python train.py --hidden_size=896 --num_attention_heads=7 --num_key_value_heads=1 --head_dim=128 --intermediate_size=2368 --hidden_act="swiglu" --norm="rmsnorm" --norm_place="pre" --optimizer="adam_variant" --learning_rate=0.000328 --schedule="wsd" --final_lr_fraction=0.0 --max_seq_len=1024
MLP neurons of a small language model. Each row is named by its layer, matrix (down: output weights) and neuron, and shows model dimensions 16-111. Each number is 500 + 50 x the weight over its row's rms, rounded and kept within 0 to 999. Numbers have three digits each. A neuron's up and down rows have the sign that makes its largest values positive.
A block is one neuron, or neurons of one layer that tend to fire together. After each block is what it responds to, as a language model described it from the Wikipedia text at the highest values.

L3.down1364:532543447517490601479437520548521433528509472384508575592525453508448468517382420576540486469459379447538456551501507532533502499459437389464503561529496561585533569462509580477471480503462485501495537507545461509603527491458486509415556422524472516398403418493443440467540468521514492566
L3.down1504:504553511561562464384520562514473476467534538420535551442480373513417407468488555463489500537521428388464511562531473440430489444547525508438486417495541499412532607473547440539535566507491423529603481554572531491549571488476545505447448556494521454460501514424526458604499541541523448464
L3.down1615:554477455621582522524446467579546460477417555529507532461558483538471606447511494575502527532549538463421509418476433531514481498457531476520529527544545520513474495484534576528465553547450421599472521547488499554497484472486505520452521511478500443516480481470466446507542378550538446414
L3.down2305:506475444497606507529433513644508421557549483495605519434538530482542441515489548533499473488453592480469456482407520555490535447473387542517434453484496546474462528486545505437536587509492548503458532552537454577553546521432476544511530480498463581518522536487442459517428510435489501525
Digits inside numbers, such as a year's first digit (2000, 1966) or approximate counts (60 bands, 100 people), plus quantifiers like many, several, numerous.

L3.down178:524480497509523479475492523468516537525547557408543498542501501461503437498394512513510478508449520486527553519558509484414518506439495478522457443508488445514535515460431422483468558581525495398520487538459633489533461514466457525523485541510552481512466538534495551454506577525480488510
L3.down182:482467581504481506539525474496417466529494599555565543545508538394466434507570453544540571416443484496585498561536470429517543501498475563511561469507429483469373547484507498502516500590571634394436548520416511570470480485524462535484546518502467476533438463504523526492522591532441549483
L3.down2061:505482519505485568498527518417526507475512504500488456541448598412533447453479527396513571530537415520516595426445497457556468525504484544543485460457429492485565511570429422529491538435468473478528487510487623513486483538451400494528418515526520468508465508559469498540525540472548438512
L3.down2255:495489602521626413471447538453471481513560468534469564479606405482541434565497469445454489601493468510466426496520485598531527497563503473463372494554501511506541499477521473545480487557460595521454468519500560456495492478506519456460533534524508528536519533360497439435452481497437498427
Closing equals-sign markers (==, ===, ====) ending Wikipedia section headings such as ==Legacy== or ===Television===; weakly, sentence-ending punctuation and "also".

L3.down2:443404579524518428517471400608448451500500551556484558556549563446534551486463617524454480428553482578551490473469451465401551435446537610564529441426510409522383519495462561448576559470499502517485523523482628494558436476590420421450492618505533564459581535437494538478530523644462513532
L3.down1208:553436483601509457571519555538499611449542566553459476567487477442511599570548541528528515479511582612561497511482469542537554517601534554492525466529521511552470464488578488500539469457513463509547455493419554527489549514523415456505586454514507415384464533611536498432410565602592453525
L3.down1399:546416576556462471459531444489520533485525501495581541486548449611484536469500515431544440489500474476550537475521483477509519395485498512464471388611567558477519471466497573557520527442553608525508504541464464507405467510443483509538467515557505473402515485491462534546526455491515506507
L3.down1788:483535420464584501457495523518506527460552498503503483469480472521439583564534401539497549498459504502472550583538553441545465542455497447472419411487583582475603566479487569573551395499517463472613468467509505538600561458483483419490391536508475488507504562566487501492545553535525500546
Word-internal pieces, mostly "ol" after a split, as in po-ol, to-ol, Liverpo-ol, estradi-ol; occasionally other inner fragments like overha-ul.

L2.down2039:457551497494452547399537558451517413560521450421498548500475542434565466508468490483408487520511494679487513505566512479514477517502517535481536455411438465441522465543523451509497544465581470493438488533562497529535462490588485462402530530506464551529424505507558566520473481554464494522
Closing == or === markers and line breaks ending Wikipedia section headings, e.g. ==History==, ===Geology===, "Personal details" followed by a newline.

L2.down1216:498526575533494541455459462467469472572442551406476466464477448428556390411509592499485570441473487543478441550484499596539456442470446465507496478586470515526427589458402440490493448576488439528438498562527553468480503475429440589587489385556523527523499507593527513500438507634520518480
The token "in" as a preposition or sentence-opening "In" after a clause ("in 1947", "In addition"), and as a word prefix (inner, internment, induced).

L6.down287:405495465550471586528428515521530550460444449458484454506544500442533554455547523418568486489444521511623484425414395504479492422531436525509432501532472512486469544524502536601450530378440480499469385406506491416520579467531539491541402447428602431473545491487538494519523530538507443534
L6.down511:485552469580552506511414435556548570386456516438505501504443432551542543436593452453504471468434496496531491505473526504560389477459468469541582531416545471460520528493489503490485533454486573477457468512472446590400504455387467522437461551425543501516512466521489496413494494369465525556
L6.down1569:456456468488570456523501480450544506538525430381521490561486523405460396385526489561480649447436423423555516491500431447531528521433574571564574460500577528498520529490503378498532514531399547391505470506417492466519438574478526550599640461414502422493536517488486568468459498504472553499
L6.down1988:551589523515541457430519467478440479502466578491464453539500387553461492494505457577446459492432371448503484523516431492485513531505538517530450428580486476448571481448456486509524359418541516575565511451483451473496478563512381545549440477525499451429556516542501482474554412453425577526
Short opening fragments of words split into several tokens, mostly capitalized name starts like Li, Al, El (Liu, Lisbon, Like), plus lowercase pieces such as char, li, do.

L3.down502:540578487431472582506454406496489496463434493456570471474488535510548514488528462478407420409527400518493518552534484562527552517592421517492562467509509620539480553536540548547408550521462539597533567535488385574524553594403521526390500544584527561551451571443431500532483546528499526476
L3.down570:541567580510556534518562534515456505512469491574360563555578517466506465521550445457550451495499444555514500477495466503516523547575403460532490427493524534551573596440487487531516531437514535549515519503477600487477438456470570490564573517519556405531502509435462492472491525434450402469
L3.down1181:601452458450574492524419575427502462496474498493489530539492558502622582485430532525551504465496447486416478503474485460473548582521498562534523466525573458509447477456551462453436546491481459514563478479456466559479551509471475481523475454568528438503462472453454428511390488448496638461
L3.down2173:434435539527532511505622475424571489523478569529427493560491513479541389471454511442499566490467500422412482394505410452538559488524434467463511489487533533410566597508505441470525506490535522512544573557605534493522491553457482529509501466578514547440560486560520565469513518543508512533
The first token of a surname right after a given name, such as Whit(field), Mc(Kinney), H(ung), Ryan, Craig; also, more weakly, the first piece of place names and acronyms (OSTF, LTEX).

L6.down117:390561451489546629487547486535477546548526508565512546489528558482468421623488474533575549542457505517505435519465454459570462510467557471459464509569494500531491582403425490516446425550461467492507558453525551414494597541531481406390458484493458553575490426484452483476429449486468534474
L6.down369:538452571594476457550535467439487414524462450568528526477399513470461540498505541550523448472517506521568533493556466516503511534507430472523571462457506517550524457401418477582393527592491502521551565591450483485488533577461571531535570484517622487523531509599540540486504498542537435477
L6.down526:434470403553534590412431547480578507601547471496519517480448510580481437480516467472444520520488584560441530504413501490636483478518465409505555451453530560483572441425518476526568464555563495495482564512489444514498440531518411464512484454497492520413483507535524522547487455490492593497
L6.down1795:491488512431609473476542494541451442502530555548531484519474524358551525606535474540553441522513533487505480545483487453573460618524547406518505405469503501500526465458463423476481548558483509463534520383413554461441528479522490515535542454472464537462481406481517550521456516612462564488
Closing == or === that ends a Wikipedia section heading such as History, Production, Description, usually right before a line break.

L2.down1675:510452394389445476438420580520567494480494539516592495533582489448522508501520449585546395561522531508608452445487552475484584523401526510507492549465533559532561505525608440459594460453465552515484507491442457378574480481552469496589543516458579544495535489586563515540503520468531485544
Country or nationality words right after "the", especially Russian, plus Pakistan, Philippine and Danish; weaker on surname starts after a first name (John Don-ne).

L6.down107:514513443504443523525447561559461438466545520490496424516586507537433503489542490402448506452472461523540523551506540519517479564546506508507502467626585465510550525504490552454545506461555512435480532518506457513481417457568473445581520503475489499419513435487493473516497542562587522464
L6.down183:474468563420443580522526550478521460550486580533491455483566479412536495492453553464558494552539471471522458543374598561430489505448454499566509481443494414532449463542547436511511400489509469527396406503484448444566388501483443462464524499483529483448521468461396491474493576463503492478
L6.down1385:491460466455519530450502551437530443454530498497489387500565538452460467539503491419501468470476437459530391582425595396498432452561403559529523514391580504510515476429469527472540512501538468447514553521498560479450409539517480507608471573525453486460434487561556480470373542604448562540
L6.down1570:496484407507438519492582432505524512437493522408471423474556515575518480442594437415520553507457483395523536539550516501567440549565526543451510404464517453479540449581422491499530507463552457490513490509547478505558506444467452471633471469525393495499547404456483509518537405506550494474
First word of a new sentence or paragraph, usually a preposition opening a time or setting phrase (In 2010, During, By 1997); also commas after a sentence-initial name.

L6.down798:461521513521512463462505467555475558494491521473359495449506416494457497444428469530576492482426534500443525466484488494376517570454576472517525442606516524440535487492461521503529433413452616488447515504517365523501429522460524523490480469408504578475526475454516524551492553511535503528
L6.down957:476582388518556539502472489448467500516545544514514421563473534498583453525470417475561570463570522440462492464460505530517458615523548494522499499539515522454437514518475436505566447510417504515572479591421501536536546527502431421468445438520463528576498529576552464505477574566493507472
L6.down1223:444503552534541504538472499473539582654431423544524542511525510490482456486481559459502402409502621493446535476436556530461511514460521574489557485449477546490497501454474468530532505415505483525585425548531556490463473518483452424512403460497550474497384479557510478435511491499517421455
L6.down1741:493495356494554571574506522587466600460538423500503486607542621411494506491502490502506447434446486476501593494424551524531515580435533597456594469423438456559537470477493494496561559507594518477431498490544506372471462578499439430471495475499535595447563492511517578482477442404499511536
Wikipedia biography text: the verb or pronoun starting a career sentence (She was, He has, served, rector), and == section-heading markers.

L3.down595:498498448443518551443526490554511590471497579502589526465522487482474515523480362499506501544459418458369523502477496431560520525523509542496448505522494416519586486463512566466510518507481530423484492501522532495586451475494512507515449476510424537490439541504492477447505526529451471515
L3.down1294:468541498502461467467509385509474501501470523495541557400491492493455349505552469447495573513444530551480399523427477457508504555501539620565441520497494507423480481575508490597494429455494447429543515452517472469508570417601542485532482433548478476620501571550538519555511493507506543537
L3.down1487:535568546540579554461470493468551500543520529385459598391542460511473507582479490611481543535551447477502538503420434455504482501515401497479418494541584502463460573472504508445522523476422442490512391499571460481498550671542525481481461598533544533448488501513462527424581553553573485480
L3.down1565:451510558592502517493523491487516545475511611488480603488530443522507464420475408487474576476427531512401463485556474486513430481386535482462469574501549442579547449486507511494659496542450503531430500519445496412524470532582504473472463534490519465472484520558443513517469528509529476509
The == markers that open or close Wikipedia section headings after a blank line, as in ==Death== and == Biography ==, with rare prose tokens like and or ex-c-ept.

L6.down1002:559457511551453460465520524422443541514574479519355441518452501529549664452509494519528521544469526400602584494520526513486455511488485531534498449496443549423495563424535510475496530519561480393484429550482522609464548594504464514501517484499529535513419443496541481602515471471518484533
L6.down1190:515427651474449418439500525445514516582488589437418551495507479533557470493541485437528549549484507550539471528502509555474491490520510517505587447579555443475535510535487497548439471404498503493355516464506449444509467537526539521509487449523471462546479570503576491536529488407490535541
L6.down1273:480463451536470509512457509567468512537416573521523546484595468486519564555492422533498529526511446420506534463553499529507423396556449466479595480567584540526477498569541538585512555538500435464486464574554480528493534464444560443482541480501539431470486523464441460584500526541555514476
L6.down2101:489613498530416514455481452443498518536442524482439484561389548465526573500451462454525458434525485448602452516544464547537502567558529465492560362516537472487555484433526508602553608561467489524484530575553668571459636493554569472454427468544540469529504499447585532515523503478491417516
Word-final pieces completing a noun, mostly plural suffixes like -s, -es, -ers after a split stem: watches, fortresses, fjords.

L2.down575:496480564452479514504490506522465529475448455513496522535481532567574491550458528562553452536536552562481540526499468491449556441534508577559465443476502357464409513587427515504544490541511498501472442500530602525569517408564462627399584547530464538507495532536426530502498639458491456442
First word-piece of a surname (or middle name) right after a given name in lists, tables and bios, e.g. Gerald Blanc-, Guy Mol-, John Hugh-.

L3.down1659:547457514505552468434497589466463479577538488621521483507464574475641576500516506536464478506462366433432480483536513503378447587468451500404475520501452535522517497578488566466478441508442431466566537622489528579485520506413375512470504467515396520436506473478477526523523478527468490554
L3.down1668:500433443457508432523486512427516560514570515446482460470519496540541479488557508513545410473537390544454482442472462519418582573459448523423447550425555518554530540600603444555444495561528418389540546523439510463546516465466392530438535450554549544503493574560527435513498472545514565416
L3.down2044:444509474499501553450422462457436549480534461510472510542526510476521451552490556478537416446488531470499547504496527574467594498534508555513477580504524465531453518633492522474479524524562570516500572469403436603611481399569537474407461520413474433512536514488452542537469469557506418517
L3.down2356:529550460594457457623505539482552490568517468440529500563451448535459440518474528539487549508491469459498545532525539493542510528385507481500465444412555509512503611468447487467606531543568535443503441433377419576496426616488513508441463484418451498625517460513526425503563450473558623489
Inner word pieces, often nasal syllables like -ing, -ang, -ong, -ung, inside romanized Chinese and other Asian names (Zhu Ting, Guangxi, Hu Jintao), and sometimes inside ordinary English words (abridged, engage, Range).

L6.down1563:522499548604440521485463492433475460441528415551452553542545449478567470567399487549461507553418550554517517460480397430516507535609520545572511533508528496453427503492494544519500565520558511417533502473506443548512452528581514548469523521514486399489522391505396550535594387524529431543
L6.down1781:517544481501350560530579499590531542438527499535524459512552497431554517482473480551503474529600579567558503521466497524488475526486453465483469545558496525494481523502471519604487560542528596458547507517524416434463481479547518522497480449462489481486559435513474483493524455525471493441
L6.down1814:531541521548379573530598435428525489510470448574485498545512424391538494582514518488507528379446478516573559595471454408507491540532543498483514517532530479488435477493448460475546531540565514542435490391514461507446466427527490486469523494572484454461552452531552498477398476517488556442
L6.down2120:479585506601465495573564498532466515351658548458472516521555503499515510528609469553515530530568493409446465485608526413549498511521555525367516488686473496405503506498509469549535529412466542582434464488474501377500528467493512549424545486458525512525594522476461514551503511479511445529
Final digits or inner fragments of long identifiers, such as CAS, KEGG and OCLC numbers, call signs, model names and unusual proper names.

L2.down2351:458582419471475523493482519539529491431506480391489502453414486527582490460497510415493519473506517540453466550517524429522437539521432513394536498483401532453534487527418546509441540513419623534486427412578513531506486510579498466523506546507452512495504577474469552486468525501463565530
Head nouns naming a rank or office after a modifying noun, e.g. division chief, district judge, cavalry officer; also some word-final pieces such as -er and -off.

L6.down182:493492490512492470504516432508615519473479463467593531511541488545447524431457487619513492517444458566547509432571526554469522517473493536474459535477540485485492438466450478396531503457402550386539495547456454482492520516474558520507458450528398524567489461443506617571408470520491534533
L6.down877:608438557473609465386435439624450447519436416502465449575577462532483508369499485519519429516455584465457477476469489556512530519510563445453442490462456507550485475483517537474494574435431482547494441623406560466410553531540491490526536475541513463585504600455539531524529429462462538495
L6.down1129:444468509561498470443527483595503527533457454497561475540422469451524549481643575556474450446626556505529432528463492513556520469518414449478503446539329452485543515529516595441446519439620467525503466536545456452540514528413411400490446476486428461498558501363449577480563449429561478420
L6.down1832:624477436438420594505471485413512526572578465452576369459574566486479479546594461563499592425547571530467571484506484438518566507579542411415440506528487368581544560537426486586376604511531495487428446491442466514562467471422475536474516446516483497459451510447561551554546451459587475509
Final pieces of official or military title nouns before a name or "of", e.g. burgomaster, Commanding Officer, Foreign Minister; weaker on fragments of foreign names (Burma, Merv).

L3.down43:426538398577591472483432576573529473420516532490515461560528575476469509424469494482540518473368495444562498426518514514497510530461516598403503563481410540547495482522445498448483471540529433436587429593525484540485507506523434461523515395507490540513501469404493400518481560613523464541
L3.down615:529562569488498583464543415492522507413513509465536499550414459451495530491572536473487453465548492564496622472510577529514471470485490509498546506488541519467536430493500548480467508395532500514509628534578481472522481485451474485561475440547380421479468561490587442473396473533553525483
L3.down711:547470522380516496541500442579432531476522505518515517559490515526513436501470535453468492419460490471540484609559512585542612520497524458583511495529487557557499489483450530557506574505412410473437504559488529480516504444523467539499455453418409487567394502452517387541487540568488505572
L3.down1244:624467438513417483453520428541514463432499556568436513580425594546544494438525541522639557462532519495530545464397530539554491516622537517456497483513552494496437499420443468504494558492549579412503478508449555527471540392412532504530563484658467481393510496478423437458488505483545468487
Tokens opening a cell or field in tables and career-stat lists, mostly numbers after | or /, e.g. appearances, goals, year ranges.

L6.down717:459438501550530514545523523531442447482544563515527519546619525546483584529386432546484560402515546459474439531577402481555510451518437548555479557502491541548487494463443588496478442471558449558544393397451564565574490481427576466585462468471493548456507550457510479517436540554418490514
L6.down1517:549440417479558534481432517576467492455590467541503467573537496513493517536498417531500547510512580401459487458555417478462531622524435507455518531522552508579562457426434491550437544497550508423518542415461480517527522551452359456441535550499504468510480562467462473562541459459451499517
L6.down1537:492499480534457446499519616466476513506567475484398440528479567390430472547585461534512518428528491537541506595618539460505494527490468498480465534533476461487554430442429534461413608515475484596479506431477591446590546525456514550469499473465491596409440545509552548553492544468493532485
L6.down1703:571506548525467494531539550480527464582458511405401415529417447396525531476564404509574433569581578498535517508450533431564522503357479405594448504591485518561396449520452490507528523508597549483470529413466558465478500579415452470495467563485611521489452541571451558475537495501573497532
Final token of a country, nation, state or region name or demonym, often a modifier before an institution, e.g. U.S., Pakistani, Indian, Russian.

L2.down34:567530419539506435558521503474444505522495416444518563567498536415456556532511539528518362579410489543417525433414498464403577525499505525543481476540526410522479544577384498588602554578439508468495414475518380583536543535472445538494528545528535570524461575480509492455582505450570382482
Fires on a split-off "o" piece completing a word, above all "too" after "to" (too late, too much), also names like Luo, Ioan, torso.

L2.down1038:499575534446489448518561634453511454517481544406511505553397449484551441473502527555470445509504465521400521426492514555385546601531529566501551535515440457401505568483523504478457442556487441442471545451328542450483497507580415473495474555507588525524476479609440530435419522524496466479
Closing == / === marks ending Wikipedia section headings, e.g. Career ==, History ==; also final words or colons in infobox field labels.

L3.down454:539521507498471509523465394558464454441499428454526496490509565473488482462533495425505489632428521462535507523480477450510377452593478533491486476521382548537482429460443518478408551534453492434482542480565506439466478559477536564518501545473535378588503468467492484404572518561481527534
L3.down1071:535428529495415470443564473574406476497533476409525450399514563624515476540483550476539507398493554484396469495461479569463493482525568523503413490397513492484439508441544556590526513471467480516560516494487539466473540423478496475486420424462561541496497522597491521460630554553511474452
L3.down1347:462459465455518442446444548424552526509588520526401577455440495549509454531547512552519402536462563508517473619530409568529478444552444484466452549381494465458431545481467412478516461471499528568522606558514503387543480454544515425562538496550411493478457527510484520473525441524416517411
L3.down2288:537473533511523496455547493560496469524485504532524447461506486462595539488485484441497520476607513465521481444512522472548462530515422485566556488443485518473492553422560491512481472454522484524544522495527593475533455440527530600538468586601489505498530500564477545513449498562458536538
The word "In" opening a new sentence or section in biographies and histories, as in "In addition", "In 1885", "In the years…"; weaker on digits.

L2.down2224:539477455534579478502425482402507510467466468485431527500513483487447561531547535507399528490549493524481573442434572460505567534495452420447492475460485517463478492546438479481492428505449472475612499514558586471506536470579566419360513531552511613472495495485483525471454462523389563489
Digit tokens inside years in dates, often the third digit after "19", such as 19|2|7 or In March |2|015, in biographies and history.

L2.down1566:487509368476411482508406591458482513514521478478491568528573555467454517532443506497456481664518557464481529560540474503506441547574477545525555575459467403569540498501533592507476589460433534528440494441463575507496582508527388513467444499389550537519428569529446473557546565538513510541
Final word pieces that complete a word inside a proper name or title, often a plural -s, as in Applied Science-s, Production-s, Athletic-s.

L6.down281:544485541567446519515559459406532440531434483469445488502468453417467544496481490483452498519395467552431499437523470504469462476465445633471438428472431444588502431430553517478587556561536593440444491559601478464511540468615514351500481513520459608516547514477605533466564481520430468568
L6.down384:545546419532446574558471537591483507485494441486486498525502529511562535483420504467434565549490497414519473466433438483530498513447466526492566520521577456477581554464472461491448417468422452492512503504519419442443524524616462645508451439469489601512429448531480448522470656510439473507
L6.down609:532500414498588475545581589406482545569602554462548521494410412503579517429461443491477423425508515507493515506454550469502428545463521548445500563493508526519479547527559457540538473400520542528494531473504543557532453519473514498582508587463516425385488507540438540422505500562540539510
L6.down1581:506465546478487551447508449569513352512476513459469505504535501602508424490448525527517380539543531510512454511471485641424447450407465474477449411500542462545541518456537356476438473521489533458544515426459481525430458439609487544638546541428560444432496422520506449523443497443481595531
Number-starting tokens: the first digit or space before an upcoming figure, often after "about", "over", "in", e.g. about '3'7%, in ' '1863.

L6.down677:534535384435535392529486410467484449481552462493529483506498455557512493479588527557477482553438448537560500526459506425410460561517605432526514420505482519469478440499535469549472536470542455503544476487511647473511502480505406435466454515396419492613458482487486488515446435473517578544
L6.down1348:458504483416513496408363565405517532586561499460474378480519506446491631476437563458587409511488518521498452453441533522503554545449458500478542462501523480511524438488371522427527460504481421486607459499547536478548564509488416581530610541579534461437425488567595567477438545473425501515
L6.down1686:551398542583512468467509432490552563461448497492540472441487385577528486490519574539484469527492648638575455399454456504605505513451534531498471469501552487446546617630475484446525482520479496464507500469526456501478508475506498441499482429502407521513512419425403508483549483480517456536
L6.down2230:568484531419550466533515475520584537496518464431476388533516520466525514461493515487496499563477503449476528532466494544381483518444466423496544416599558467512536539428388616432481445403386546554569574465499470472527587562517503566494559508523487426548454472501387574540519489543587489485
The last piece of a person's surname, usually in lists, tables, credits or results, e.g. Wilk-ins, Mathe-son, Benna-to, often followed by a comma or pipe.

L3.down107:520498471545514507425466640433506528562523540452428491511529510484505484523458433481495541449511515413441469524505493445505478564432518490573482451443485499524427512525447546537537467492481508506449547485487483498444465503518558474456474588442458660420465462493567470483414560571459514556
L3.down971:528469488499378508518451603477489464546496468548458436511518455540484508463484335562514543509499573426458488470570540489562481523406590472517460532533488516555485415477472475533541494561516544411443497499485453498609446463449433518477456442516509560522588452545440522493469534489562485534
L3.down1632:567459556534522516498559441444515552549509431564450495468562499511567539447452517571486503571453476409504514531528525581415588436425456446531455479478536487523507378629553552441461543515473470478538486435553425432512488510490486479540551453471461476477538456538449528438591564427602450558
L3.down1655:462467464451447481483517606491383512436574497515516517589504535451535506561533513541513518477510522457522445469527499472520535464440493525579477554546476473524491432544437508502507539433456464465405522407485510406594522442459525565582410530541595552524563527432444518559567534535525490558
Word-final pieces completing a nationality or country adjective, such as Azerbaijan-i, Swed-ish, Romania-n, plus whole demonyms like German, Chinese, Canadian.

L2.down1875:490436422534507436536523529472506601531521516446422582480436480517557422503547542427354535521484469476531517600541516524499513496453477392523491569493515444543494536460502492548566565525465522515441534494495557513477524505454402519440491473448454460516472541530468495377539525486571471421
Single digits beginning or continuing numbers, codes and years (Game 1, 5000m, VA-45), plus mid-word pieces in names and titles (Thanksgiving, Bjartmar).

L2.down1867:561548336537530544614445524482467471456496584483530482432408516504550415450507588372501528512454470466573441544529458503502465627526578518464480411574546439473514500589445407543528589508522466492485542471515444536514498498384482478483574393476449439472444427453459545456592520486424401551
Suffix tokens split off a word, mostly plural -s on nouns like civilian-s, performance-s, commercial-s, also -ly in personal-ly, voluntari-ly.

L2.down845:514524440486451519461442519545475610490511545445555563539510497358465493523583468580604542520504530404552534480443475449465431521512583449504576553408436471522473468455509535544529594532480519521332514548565531464494522545407444487487495464526567476571506502466486445488515570442544505529
Interior letters or digits inside all-caps acronyms and codes, often in parentheses after the spelled-out name, such as COMSUBFOR, KNK, EAGL.

L6.down240:547494559508495442546503428479415512575461537376472434481469536481408592502495556417485443495477523539494505518490516494447417454549530454541521484496516497584482554557496519490479474563482426366492526435527522488402496489506474587505470537565510522440459530506465464511493531575481524408
L6.down839:471500552510519527390573488460448499535424503539396532580535401438506514487396488445462578544409497535511517452519539561452557510534502504490444494533565442398477517518418449422555474543500559487444569445449454484563465519513520492515496349426500428450558460533596565460512486620501415524
L6.down1399:519547509481520511394470468461505433483587509483481425501506568503454583477477546589499551481408503439507403468411498498450617495541519498438536510422497473462545515604513502547412421488498490478462563472559457509469514486494517538423487438459550577476484522468517557481500461458439541481
L6.down1773:426495529420490455516502514506551449512575529513544453482477470498444473553625467584418493526508562435419410544492510517494475513464494481487446555485486535433506545466500500527424587519517573500503560524571515481519445498517422551567527420523455365484498474445549529425456488471500490469
Word pieces and first names inside Spanish, Italian, French or other European names and terms, often in tables, e.g. Antonio, Rafael, Indi-os, flamen-co.

L3.down67:460429427444478435414526518450534492548481421436534484479539462481435555414450410488459454537488466429455490571506516474559500521530543503464451395587473557546512432506453443565555563571475515526519462533398522504541521531440528447573489528484416502529526494492427476442537456475450469563
L3.down789:458474470565560452423541513513481456539549465523582564527454495489376509494431477494433564513505495495531536515491548455444519564427564536508462541552465415509470543565458501476598577562458421560507577495478490572494560571448580481480408494426514578442543500420526485451612500584452365514
L3.down815:459512483472470506450540500594537479477522579585446499492550567526496469431470440488592507492574463476582510527469563498449499511456498429445592536545497542582423507566490530555544431533528476563423489562577519478447430486550467461479402449501471420516545465536531514483493510316515470607
L3.down1358:558524498524568598513504459489564524530516435486526476521486483476499540495404474469550519526468501459583480535576529477508497557397537481500575538553509485541486487423521557494450556489557514467550559459514522496376507456468538401552516478453545487472567518531504493483547444513433460562
Final word-piece suffixes that end a multi-token word, mostly plurals such as terror-ists, embass-ies, photograph-ers, parish-es, plus some verb endings like incapacit-ates.

L2.down1685:473469469471471507564524483553423477399467475575506397566559511476613530591511466543520508549499524500526503559589499507554468532468480492535508573396532613552501491497526480420435506532458538459529472434390610456572530461483580483458513482457559562543498468542448488491477397519585489462
The token right after "in", mostly a year's opening digit or space (in 1926, in 2013), also which and downtown.

L3.down512:597437545427434523495501410575534495521412474443403515491559523480483460482546434601484466543543438521554438562475476488424545418513545512547453527535468460592519551455436473513460525552463526429503426522520455445521475522439496553524469446461567474420494509433498461548463447475526513448
L3.down1412:492516539471487559497435502556435391528526489432466496455542560509574499404415454536575481515517475603543519522450462461489565481414522446557476495605457484486448520460427549470479552408504516521454460482473432445536516417509461590476397573487447618498455544495482500569433508473471530525
L3.down1654:545509511507500526532506448461483529543418442521570545525571508511505472537536513532568440411524423483602469474501525471491522473464547578573448526509574475494480535662496470573437489464550473434537486559432508549537421479479503505519542527550505454481438515515462494493611521538570535422
L3.down2286:498563428496464547531508470568456513496535473440484461585504513526548463484439528490486466492559540582550616437495456410528541486549560509568423506469439554480560502566453501591433536510485503518461453415458492554537530343531508547510477475429566504506443548511535474493481525451492640484
Spaces, pipes, or opening parentheses right after a number in tables, e.g. a vote count before its percentage, or 508 ft before (155 m).

L6.down226:464571461507545497426440525552523496592525448609510494420505537500519485510500427424518544544443475475439423429507596500569488540587471464498622531439434476496503503528484453454423428536588501465529517492483499455484545502515552486548611411509472470522446510495408579581460458450551556529
L6.down1121:509479489626471549523581516366566470517481544536400492542437459492495583488590424515476557481520423447555465617511424435499434519518515482410463519544476492496481440513506488535558500597465511586603575428479573491589442530486521478455466478447450483503514524481453528543479408550539476423
L6.down1212:418480418517516457530490498559484617558542571548447593537486533515434501521525601485476498529449490496555530557584553511473485535556534423514471595528440543489474542576506499510474433487627493512452534513483545424504481510494585351557490521489491462535576464437448467601557494550529529570
L6.down1402:446554509509543467532466459497484602487459484517493458509521518526545428489525503460483492504477517494481562502570472549521527503497468520456474503428533514494512376484515492488452538478520592468574491507504427477479437500446453547472513485546447448481549439538628542565510516393502537495
The first digit of a four-digit year after a day and month in dates, especially the 2 of 2000s years, as in "December 2006".

L6.down376:582568464462497534573471498513461420566567527440584520568484566492506491439577448604593389516537416507491525553499471456506507521504525436496505493527473376488625506468413410540499479457378625512448516384467401492570488477472467530529471537495459530502554453436393469560511481523565494449
L6.down549:535513494475515649481470524569566526408537507570555522491492438450531553534533483562422504550515587505485531508483419496425422516467496475500534504523384479455482535523586405563547505589435546509476491465462561527513510502447409439492542506483441496500513475518509496435524439492526470594
L6.down1578:476472440469504546447464503505560461564467501487476493536537562501509421578499487451446562525418521411456594456498431506394453458470438411422439501600456517484536578555405519538468540468519508462455490451444530557536538481462543526405481416478503515511498457468448396434543491529492498537
L6.down1873:541549522522516494518437524580459565529570433472517527435464591584465475406471475530507461586492468455607457501516541481421463540491517530426432456473508471474461532450612498545540416552397572508480540549545532515557486575552584550469516496578464509529569518495374587464463512489488566480
Final subword pieces or digits that complete a split word or alphanumeric designation, e.g. SB2A-4, CVG-4, to-ol, tu-sk, len-s.